config.toml
num_hidden_layers = 13
tie_word_embeddings = true
optimizer = "muon"
weight_decay = 0.0033
MLP neurons of a small language model. Each row is named by its layer, matrix (up: input weights) and neuron, and shows model dimensions 640-735. Each number is 128 + 24 x the weight over its row's rms, rounded and kept within 0 to 255.
A block is one neuron, or neurons of one layer that tend to fire together. After each block is what it responds to, as a language model described it from the Wikipedia text at the highest values.

L5.up1086 [100 148 103 121 106 113 146 140 141 108 147 134  96 157 168 133 140 126  99 124 109  88 115  83 123 125 129 128  98 105 140 148 138 133 161 161 113 111 102 122 132 157 147 150 158 172 143  80 117 138 152 136 127 121 164  67 120 178 154 138 142 157 121 135 121 158 127 118 131  95 135 137 159 114 154 123 175 158 143 106 137 121  66 133  96 122 140 111 130 108 101 133 116 137 155 163]
L5.up1202 [142 179  97 146 140 108 144 142 181 148 155 165  97 142 150 115 124 178 166 165 121 112 138 117 121 144 131 155 140 121 131 113 116  91 119 113 139 103 145  86 164  92 168 137 114 157 149 119 153 144 145 129 142 110  83 126 153 116  96 111 121 134 146 131 104 144 112 119 116 155  76 129 146 109 139 136 132 132 118  73 129 123 168 158 126 116 128 126 146 107 136 107 121 112 116 134]
L5.up2559 [106 127 165 139 148 188 145 118 169 130 122 110 165 158 150 140  83  77 107  92 137 115 138 106 111 131 136 138 117  97  97 131 110 117 118 117 136 107 110 147  74 104 114 105 118 124 132 145 133 179 122 121 163 141 168 100 133  86 155 122 162 173 100  83 134 170 116 125 145 132 108 126 144 150 140 167 106  98 118 128 115 132 145 163 131 139 112 166 172  81 158 115 134 121 130 104]
L5.up2807 [132 128 122 164 139  79 138 181 112 111  99 105 112 113 141 143 132 148 140 107 102 100 137 114 113 130 180  95 153  97  92 151  88 125 129 154  94 192 145 137  82 138 142 148 155 120 106 100  48 145  89 124 155 133 161  84 146 121  47 126 126 123 117 114 165 106 143 130 115 120 164 109 129 123 125 148  97 101 153 168  95 170 123 126 107 120  83  97 139 124  76 174 139 133 123  73]
Subword pieces partway through a word, often in change or removal words (discover-y, o-ust-er, re-br-anded), plus z/Z/Az/y fragments and possessives like its, their.

L5.up402 [106 121 122 165 126 125 161 156 133 143 181 101 147 160 121 117 135 136 132 136 156 138 120 115 115 109 134 172 130 116 124 146 156 139 134 118 112 151  98 146 145  96 164 134 111 143 147 176 112 136  81 135 151 113 139 148 156 103 142 140 177 159 127 121 102 107 130 111  94 119 150 156 195 132 123 102 145 126 125 172 122 109 151 123  99 104 167 142 122 113 152 138 127 160 137 114]
L5.up436 [ 85 123 167 136 110  97 187 198 131 152 137 143  68 145  82 103 163 144 106 128 126 124  97 140 145 112 155 119 111 141  92 131 180 134 135 114 103 170  98 153 130 165 148 108 170  88 112 164  93 129  74 124 120 123 174 132 147 113 129 120 120 139 157 142 130 140 145 138 136  92 121 124 131 128 150  92 140 135 144 155 134 119 146 106  98 136 103 150 118 109 108 151 117 126 156 138]
L5.up815 [144 136  98 150 169 137 136  95 139 181 127 140 111 169 151 153 149 134 134 133 113 147 132  76 117  95 127 139  97 119 167 102 170 134 149 112  93 146 139 158 107 117 143 144 118 138  99 177  93  97 107 114 119 120 106 179 111 143 128 133  83 118 117 142 109 109 108 152 102 143 152 158 216 118 100 120 105 135 151 165 159 127 167 163 155 152 124 110 150 111 133 113 149 170 131 161]
L5.up960 [126 127 107 138 139  90  96  60 147  98 116 138 134 121  81  86 125  98 153 175 143 149 111 162 134  96  96 107 172 109 166 143 117 195 150 123 134 154 112 119 116 123 125 156 182 136  95 115 143 141  85 144 158 143 113 151  92 115 143  89 123 134 127 116 167 141 139 136 103 135 155 138 127 140 120 184 161 148 116 142 115 105 143 142 110 136 132 142 103 137 128 147 131 127  96 107]
Place-type nouns completing a proper name, like Gilbert House, Highgate Cemetery, Carnegie Hall, plus word pieces continuing names after G (Gondor, Gore, Gulbis).

L8.up334 [115 103 129 125 107 139  94 125 128 149 168 111 137 126 120  69 113 122 135 120 102 125 165 144 171 132 137 167 158  77  82 140 138 140 125 147 143 156  74 116  87 142 116 124 114 107 128 117 155  99 113 125 128 118 156 125 114 109 124 133 116 128 171 120 108 124 162  92 156 115 168 141 116 147 111  84 149 129 131 128 112  91 142 133 120 103 108 131 136  89 146 122 122 134 190 153]
Tokens starting or inside a place or venue name right after in, at, or a table bar, e.g. Rio, Highgate, Walker Art Center, Phoenix.

L8.up1159 [104 134 140 148 106 157 154 119 122 122 123 167  89 111 168 202 131  69  99 134 127 149 120 165 125 101 120  99 139  83 142  83 139 130 144 106 115 144 139 125 141 148 116 124 114 127 142  82 131 156 133 103 133 169 137  79 137 118 163 161 157 137 142 122 137  88 116 146 166 133 124 143 134 134 123 128 155 108 132  97  86 148 139 141 131 131 197 117 115 106 123 143 111 141  97 130]
Tokens within the first few words of a paragraph or caption right after a heading or blank line, e.g. "Nicol|son", "Audit|orium", "Sub|way".

L10.up519 [124 179 142 172 138 136 118  88 156 138 121 123 140 120 116 105 106 167 152 134  98  98 130 140 157  88 133  63 148 131 120 133  94 115  81 140 112 100 170 103 105 109 151 156 117  88 164 140 149 129 106 139 105 132 129 131 150 116 142 143 124 169 121 113 104 122  82 122 119  89 122 179 108 108 149 114  90 132 136 178 141 162 152 156 118 100 133 149  95 115 173 104 139 136 172 116]
L10.up790 [172 104 129 165 118 105  81 127 106 171 130  66 110  88 121 109 149 107 102 192 135 152  99 140 116 135 112 115 120 146 105  85 166 123 165 119 134 153 104 160 155 139 109 137 129 117  90 155 160 125 123  94 153 131 110  91 124 171 113  85 128 142 105 106 133 122 102 149 158 141 125 137 131 114 111 132 128 203  99 131 167 138 181 147 167 142 122 134 129 122 107 113 117 106 113 158]
L10.up1148 [188 146 109 108 150 123 116 161 135 128 128 114 136 108 133 134 146  94 110 112 134 121 113 108  97 103 105 120 155 154 140 147 124 145 141 100 119 137 131 140 171 134 118 169 126 127 151 150 186 161 159  97 138 140 135 114 158 144 147 107 125 112 128 148 111  93 131 158 126 142 147 162 135 119 122 123 149 141 123 135 168 116 151 111 152 116  96 125 102 156 107 119 139 171 148 113]
L10.up1997 [112  84 127  89 180  92 127 106 138  86 132 135 122 125 110 117 108 119 146 147 174 132  99 184 108 114  98 111 124 117 134 101 146 149 107 101 152 171 146 121 144 146 147 161 188 143 161 114 194 125 153 126 111 141 117 112 159 148 146 107 103 136 107 133 117  87 162 141 142 128 156 172 123 101 157 127 144 117 119 174 198  97 146  98 145  94  91 125 108  87 105  53 133 129 121 138]
Nouns naming a person's relation or role, often after his/her/'s, just before a name follows, e.g. wife, brother, cousin, architect, President.

L5.up1891 [112 173 102 159 152 135 113 151 132  84 106 133 153 131 130 133 122 121 170 133 145 107 159 118 135 133  96 123 152 103 116 108 105 111 168 161 125 140 122 145 125 126 144 127 101 146 141 140 142  93 125 135 186 140 147 122 100 130 131 107 148 167  72 150 137  86 164  80 108 106 164 129 156 126 144 140 137 110 159 108  97 140 110 134 141 174 121 133 129 137 109 140 134 122 111 102]
L5.up2348 [ 89 126  80 138  82 101 119  83 139  95 134 123 142 112 128 127 125 115 154 101 135 127 171 125 154 130 107 106 120 137 136 153 105 127 149 115 112 147 119 119 106 140 102 101 145 146 101 141  96 139 127 115 145  98 155 151 119  79 121  99  88 149 134 142  82  96 139 151  84 137  97 131 102 121 102 148 128  96 123 119 144 153 105 169 107 119 146 130 115 110 165 154  85 153  92 151]
L5.up2548 [ 87 150  80 149  95  84 105 125 147 115 122 170 113 134 110  80 137 123 169 149 170 125 176 136  98 127 133 118 124 149 104 143 135  93 115 151 122 165 138 142 125 122 138 139 118 149 138 153 163 148 157 102 140 115 137 117 106  76 123 139 103 115 134 168 151  97 137 151 141  93 150 122 141 162 172 136  92 128  87  88 119 154 121 131  90 138 167 134 151 139  96 166 115 128 133 133]
L5.up2556 [154 147 127 141 123 128  89 144 162 132 115  88 151 176 120 158 116  98 134 119  82 164 160 142 142  87 130 139 100 113 141 121 128 109 171  89 145 150 124 141 142 144 191 151 118  99 113 108 102 192 121 133 117 105 119 164  78 122 123 122 115 126 149 122  74 115 135  90 116 155 156 117 134 104 118 145 113 119 104 183 155 135 113 144 142 127 152 167 124 135 157  78 128 166 112  75]
The letter T or t as a lone word-piece starting or inside a word, mostly names and rare terms, e.g. T(swana), Mal-t-ese, vol-t-age.

L5.up250 [125 102 150 142  76 135 138 103 130 125  99 128 103 117 127 153 122 156 102 138  90 119 164 127 108 147 121 104  94 142 137 146 160  92  98 159 159 121 105 159 121 146 123 108  83  55 144  96 118 133 138 103 184 141 116 136 116 152 155 167 160 122 122  71 137  70 131 171 161 132 140 124  97  94 130 132 141 116 138  95 103 127 118 128 116 118 145 136 134 149 135 150 100 144 117 135]
L5.up712 [153 168 119 143 121 122 155 138 102 119 144 151 100 113 163 117 165 118  78 135  99 155  61 132 115 157 118 110  93 150 139  90 137 110 128 159 143  96 119 160 133  97 135 122 148 102 134 130 180 126 119 146 119 137 145 122  95 131 113 136 127 127  86 110 116 112  87 131 170 108 138 112 108 111 126  86  85 144 152 133 109 133 144 133  78 144 208 125 134  90 134 185 113 147 137 158]
L5.up1232 [116 108 137  86 112 171 144 143 138 100 109 134 124 144 162 126 109 105  75 148 118 145 142 134 142 116 153 139  73 127 114 153 141  99 102 113 140 107  91 142 182 136 103  77 133 103 130 102 214 133 113 126 140 117 128 146  98  96 163 146 106 149 121 104 137 115 167  87 133 104 152 125 130  94 117 120 135 150 129 122 103  76 141 116 112 154 113 187 123 106 126 139  89 145 128 131]
L5.up1693 [141 129 119 120 146 138 123 138 110 116 134 125 170 103 171  92 151 117 117 103 148 152  93 132 127  61 115 137 137 128  87 117 114 135 139 129 154 149 102 139  97 157 119 136 139 156 143 154 115 121 142 134 115 124 156 123 142 162 105 114  95 149 134 111  99 130 120 133 168  75  74 100 114 110 128 181 125 127 138 110  98 150 115 126 107 110 127 140 130 131 126 127 124 109  91 134]
Last three digits of a year after a leading 1, mostly in image captions and citations, like "circa 1860", "(1926)", "(1894)".

L5.up52 [126  89 112  97 125  99 131 135 142 119 169  87 124 127 104 134 160 125  64 107  91  66 151 130  85 149 151 138 118 114 153 122 141  97 106 167 155 129 134 171 127 144 154 148 105 156 101 110  86 104 141 142 136 112 121 166 110 174 111 148  97 134 176 158 145 114 134  94 171 105 118 149 174 123 129 111 131 150 162 137 144 104 134 151 161 183 147 128 120 137 112 141  97 124 124 105]
L5.up2375 [136  72 162 119 201  92 109 138 182 136 134 128 128 154 136 143 143  97 110 125 108  93 137 116 115 149 108 102 128 135 129 143 138 134 151 143 127 158 146 151 141 118 123 111 115 159 195 157 149 154 135 110 120 132 114 130 139 178 156 118 166 142 126 128 139  77 149 154 126 121 129 138 129  96 162 118 111 150 150 140  97 178 151 116 140  97  67 121 132  78 135 127 134 178 145 123]
L5.up2708 [151  77 138 113 142  50 147 102 153 114 152 105  71 140 103 152 176 110 148 123 162 105 141 134 103 102 151 104 128 161  98  85 157 136 172 110 154 189 130 121 113 109  92 140 143 175 123  70 186 177 179 140 157 133 138 138 142 161 131 181 157 124 104 101 176 121 100 130 103 122 122 146 106 115 111 112 168 182 126 115 136 153 169 121 139  97  87 103 105 109 137 135 129 127 141 168]
L5.up3031 [115 115 155 141 141 119 101 130 146 115 135 131 119 177 103 133 120 102 155  97 128  90 130 122 114  94 121 107 166 150 116 128 150 183 112 118 119 133  96 151 121 122 108 102 138 149 130 120 123 145 152  79 153 149 150 146 145 128 133 137 137 108 108 112 145 116  79 127 157 135 156 115 126 105 134 129 152 172 109 156 139 155 130 109 138 110 111 153 100 164 168 152 127 119 157 170]
Is or was ending a defining subject phrase with a superlative or unique descriptor, just before the named item: "the closest town is", "his successor was", "the first person was".

L8.up2424 [121 125 141 138 120  98 121 161 128 113 134 135 110 106  98 109 155 116  93 154 116 155 179 149 140 121 143 110 111 134 170 147  76 124 150 164 126 122  81 136 172 161 129 107 161  92  95 137 152 126 139 141 171  93 152 161 131 158 154 129 131 117 119 138 122 108  59 105 146  89 108 125 133 110 121 118 145 162  74  82 153 145 153 100 131 158 135  80 157 140 158 149 163  89 164 136]
Word pieces right after a lone initial capital, mostly inside acronyms and abbreviations (RB, EB-5, WEVD, GNIS, G8), sometimes mid-word (Vertical, Sperry, Hrsg.).

L8.up1323 [149  99 139 132 148  66 149 123 120 162 137 127 125 130 103 140 136 155 107 117 132 114 173 137 121 109  90 103  73 110 102 112 125 121 135 155 132 152  98 144 128 129 131 151 143  98 143 135 174 142 146 163 152 129 142 108 143 130 124 152 121 116 114  93 122  83 141 135 150 170 125 163 140 121 142 122 153 134 129 153 161 153 127 145 173  80 105 133 136 141 128 121 134 123 143 160]
Nouns or phrases that introduce an upcoming proper name of a related entity, e.g. studio album, subgenus, rival, subsidiary, Parent range:, Label:.

L10.up532 [ 96 123 160 176 132 124 164 149 160  88 122  99 149 167 140 123  75 154 126 123 149 156 155 115 155 120 128 129  90 116 108 169 119 144 154 114 108 106 141 130 103 109 139 163 118 151 123 176 150 109 137  93 104  88 138 117 161 109 113 166 134  78 168 151 151 168 120 174 130 154 115 143 142 107 134  98 109 160 112 156 136 117 146 157 177 119 105 140 171  99 141 145 115 135 146 100]
L10.up540 [155 132 124 155 124 111 104 120 143 138 143 136 108 157 119 130 101 178 144 164 162 145 120  98 145 149 149 137 126 127  78 117 159 133 127 154 157 132 126 153 112 146 140 117  87 100 133  93  91 128  95 153 164 138  95 142 129 131 121 102 123 102 110  88 146 134 164 163 172 140 129 151 121 147 123 133  82 157 135 108 174 157 135 127 111 130 132 155  85 116 143 105 117 139 144 116]
L10.up1362 [128 112 165 153 151 126 140 113 110 125 171 125  93 100  70 122 127 159 131 148 160 105 124 127 136  82 146 129 156 126 115  98  85 115 137 146 120 128 122 115 103 142 187 114 135 134  97 122 133  47 128 151 164 106  75 143 158 124 126 123 139 114 107 121 144  93 123 140 133 155 156 126 128 172 107 118  84 147 161 110 154 121 117 180 123  97 127 169 162 133 147  77  86 146 122 190]
L10.up2228 [100  97  84 139 103 119 155 126 167 126 163 110 105 209 103 100 138 117  96  87 138 123 110 129  95 131  96 114 108 105 139 128 105 121 156 115 125 105 138 137 133 154 137  87 156 148 127 137 105  68 119 116 149 150 131 140 149 148 117 110 114 128 105 158 135 105 142 133 169  96  67 101 120 129 110 115 122 155 138 117 162 128 175 139 140 130 127 150 135 112 111 112 135 138 116 146]
Decimal points, and sometimes thousands commas or inner digit chunks, inside numbers in data tables and statistics, e.g. 15.9, −5.2%, 40,000.

L10.up134 [149 187 138 107 157 120 114 163 152  74 103 142 153 132 110 107 145  86 118 121 179 121 136 140 131 114 155 113 142 121  92 141 139 149 114 117 135 121 127  89 114 144 109 139 121 103 110 187 106 118 107 116 144 133 127 142  97 118 129 150 158 120 138  96 110 120 173 148 142 132 131 122 110 133 101 132 155 100 131 120  91 142 114 114 145 138 206 103 120 137 157 122  91 143 113 126]
L10.up386 [137 146 136 133 121 160 114 148 138 144 130 123 143 111  84 108 137  78 143 144 138 140 125 130 171 103 164 110 123 145 111 148 152 133  92 118 138 122  72 109 163 123 108 115 142 117 157 185 100 156 129  71  98 160 128 146  90 142  90  85 145  97 153 124 113 121 110 153 114 152 130 103 163 103 182 171 109 104 112 132 120 166  99 149 147 199 124 116 155 137 189  87 148  90 103 123]
L10.up2193 [127 206 116  94 103 124 137 141 149  96 132  99 135 131 114 123 164 132  91 151 152 116 127 137 129 108 121 120 146 148 114 142 109 121 118 161 167 103 118 140 108 149 132 125  91 121 117 113 114 121  98 122 103 113 108 178 125 138 135 115 124 117 155 160  78 118 172 110  55  82  97 145 116 150  69 144 102 127  95 151 148 146 155 126 139 136 105 147 122 127 142 146 118 126 120 117]
L10.up2711 [146 176 168  98 138 148 121 158 113 134  95 128 102 132 123 120 122 133 136 154 111 161 168 134 145  96 139  96 105 114  44 137 154 105  98  95  97 115 122  98 164  98 138 127 110  96 164 140 177 165 130 106 145 116 104 144  74 127  74 154 114 146 102 111 122 115  87 131 115 103 157 166 136  74  98 111 170 111 133 133 126 141 134  92 146 140 132 150 149 105 118  94 107 120  78 109]
A split-off "T" or "t" that begins a word, often at the start of a table cell, heading or list item, as in T|ype, T|wo, t|orch, T|ubay.

L8.up3052 [ 77 127 110 136 135 148  96 116 131 114  93  85 102  71 140 163 119 139 136 146  91  77  96 152 106 120 150 158 150 129  90 152 150 145 136 108 158 129  90 108 169 148 149 130 113 151 149 166 119 128 101 132 133  82 172  95 116 116  86 130 159 122 114 139 112 124 129 132 140 133  80 163 178 121 106 150 144 104 108 114 111 172 134 119 152 144 121 166 147 139 150 137 161 120 116 118]
Fires on a lone T or t token that begins a longer word split into pieces, mostly capitalized names and titles like T|rombone, T|uscany, T|ypst.

L10.up730 [110 174 125 133 106 149 142 135 133 143  66 157 184  95 135 118 110 167 128 105 170 134 116 141 123 153 130 135 108 128 104 152 124 136 112 122 123  87  79 123 114 131 157 130 108 189 126  96  81 166 123 128 152  90 123  98 171 107 140 152 144 130  97 110  77 129 112  75 138 149 122 155 129 157 134  93  58  91 118 119 150 153  86 139 138 115 130 153 128 134 137 101  93 109  99  93]
L10.up848 [147 119 162 121 150 104 138 184 159 100  97 121 169 104 152 122  96 135 153 166 151 119 158 165 161 182 207 152 137 125  96  99 146 173 108 131  66 129 142 160 102 108 130 175 147 133 131 155 124 111 152 117  92 117 130 125 179  90 119 182 105 136 104 104 136 172 124 137 111  90 128 132  99 108 141 161 129 128 141 126 139 142 166 129  99 162 134 118 135 165 156 103 101 117 149 161]
L10.up1040 [140 156  99 130 142  99 139 176 155 120 168 108 166 126 132  81 143 115 127 115 144 162 153 119 130 136 167 139 131 136 107 126 125 130  68 129 131 145  96 117  94 134 132 131 147 179 184 121 149  98 159  98 132  99 143  96 108  71 106 114 134 110 131 137 150 145 101 129 135 125 101 172 136 174 152 126 115 111  80 158 175 125 181 123 163 160 150 174  94 126 125 160 154  87  88 116]
L10.up2739 [120 104 156 102 217 168 176 150 133  86 128 125  93 110 108  91 138 122 111 128 122 156 109 137 101 137 140 141 132 120  95 116 156 143 105 172 113 152 144 159 159 117 121 171 163 141 155 134 144 138 133 106 113 164 133 153 106 112 164 103 158 129 137 111  97 125 117 104 140  98 163 106 138 128 138 149 107 139 129 101 143 110 111 136 138 110 141 110 129 156 116  84 129 155 121 144]
The first piece of a word split into subword tokens, mostly an initial Z or z as in Zarina, Zombivli, zeylanicus; more weakly other opening pieces such as ad-amant, ob-ese, Naw-az.

L8.up719 [118 100 104 146 121 187  98 130 175 101 112 112 131 122 207 166 137 111 164  83 135 123 144 105  88  78 136  99 141 128 148 115  99  86 119 171 145  87 136 103 125  83 126 105 118 137 140 157 133 138 119 153 131 171 166 172 156  93  98 145 158 147 144 121 136 157 140 138 156 149  74 136  69 154 159 147 150 119 114 121 134 133 104 130 115  99 168 163 131 117 116 128 140 177 117 127]
Word-initial pieces beginning with "sh"/"Sh" that start a split word or name, e.g. Sh(ue), sh(ack), Bio-Sh(ock), sh(ark); occasionally Y or O.

L10.up1255 [116 166 138 169 129 127 134 140 134 112 105 108 158 128 135 127  78 143 149 120 101 114 150 129 113 135 164 173  86 134 134  93 189 141 139 155 100 132 113 135 140 137  84 115  92 139 120 166 135 144 146 115 115 124 107 116 119 139 105 134 140 163 129 128 113 196 125 102 125  98 134  99 116 106 153 132 136 128 128 129  85 123 121 125  95 116 117 139 177 131 155 120 158 122 149  85]
L10.up2222 [151 144 150 122  96 100 139 132 103 124 161 135 141 116 119 135 119 154 156 169 141  81 124 124 148 126 140 176 113 117 142 116 140 124 123 143 169 129 109  71 136 143 177 154 134 102 164 138 134 156 106  82 143 140 168  89 119 167 117 144 133 124 136 148 124 108  96 177 115 159 115 135 126 127 127 140 136 119  97 137 157 127 154 106 150 100 193 121 114 128 110 138 145 147 145 100]
L10.up2473 [100  89 114 133 159 161 121 124  97 145 102 133 142  83 174  90  97 107 102 155  92 139 164 140 153  99 118 186 122 142  86 104 130 131 145 133 159 121 113 153 133 160 142 101 147 186 133 154 103 127 136 112 140 153 133  93 119 142  97 157  86 131 117 115 137 113 136 163 130 127 162 105 155 148 117 127 167 166 131 126  99 106 103 121  78 141 142 172 130 165 119 118 143 143 119 162]
L10.up2940 [102 103 106 156 141 143 110  63 140 143 128 133 116 113 157  93 137 141 124 132 127  72  96 166  96 124 147 139 151 137  62 119 103 139 153 154 140 119 129 159 131 102 136 137 143 159 130 133 143 134 140 140 117 116  75 116 152  98 126 141 160 108  95 113  71  65 164  88 118 105 149 147 128 164 128 129 132  93 159 127 119 109 120 133 131 103 130 164 138  95 125 138  83 116 135  95]
The last digits of a four-digit year after its first digit, in dates and date ranges such as 1'969'–1971, b. 1'862', 2'024'; rarely CJK byte pieces.

L5.up146 [122 153 130 141 109 132 168 117 143  72 129 115 106 103 150  59 161 105 135 133 128 146 113 137 162  95 127 116 144  89 124 131 141 136 150 118  96 102 146 160 140 152 125 119  80 123 124 149 153 119 121 138 102 144 103 123 166 121 133 128 116  96 127 100 117 127 126 158 165 106 127 123 168  79 119 109 105 158 114  78 157 103 147 135 123 121 161 111 133 123  70 155 136 131 147 129]
L5.up1461 [110 109 144 162 128 149 139 158 197 140 127 144 117  90 161 133 137 111 114 117 159 112 103  91 139 134 179 155 165 121 122 103 152  97 159 151 157 155  84 151 142 128 111 114 171 159 150 120 135 130 127  98 175 124 136 122 123 148 131 163 147 154 131 119 123 150 104 120 133 136 105 135 112 114 128 134 113 127 116 128 104 125 133 130  87 160 140 150 129 168 133 177 137 146  96 108]
L5.up1560 [128 161 108 135 137 147 181  80 162 142 153  92 111 103 130 107 144  92 151 113 133 146  75 134 150 127 196 115 135 118 103 134 148  96 134 124 164 106  99 164 139 151 147  85 132 130 103 169 103 127 181 129 132 120 122 111 140 115 137 139 124 110 149 117 109 120 137 115 121 138  97 102 150 142 160 163  82 148 125 155 143 148 118 103 151 151 105 137 150 113 121 146 107 160 157 113]
L5.up1806 [108 132 133 141 135 116 135 162 123 101  92 132  85 163  98  77 151 135 171 102 146  90 101 132 159 124 151 110 141 114 133 158 142 101 120 111 134 105 152 152 148 131 127  84 108 126  99  89 159 144 118 167  87 131  92 115 129 164 109 164 153 121 119 142 139 127 116 138 140 125 150  79 119  82 131 135 130 148 177 133 121 132 137 129 107 135 108 115 138 150 109 155 138 142 113 147]
Single digits or capital letters that serve as identifiers after a label word, like Group 1, Company C, Volume 8, channel 33, and letters inside acronyms; weaker on mid-word pieces.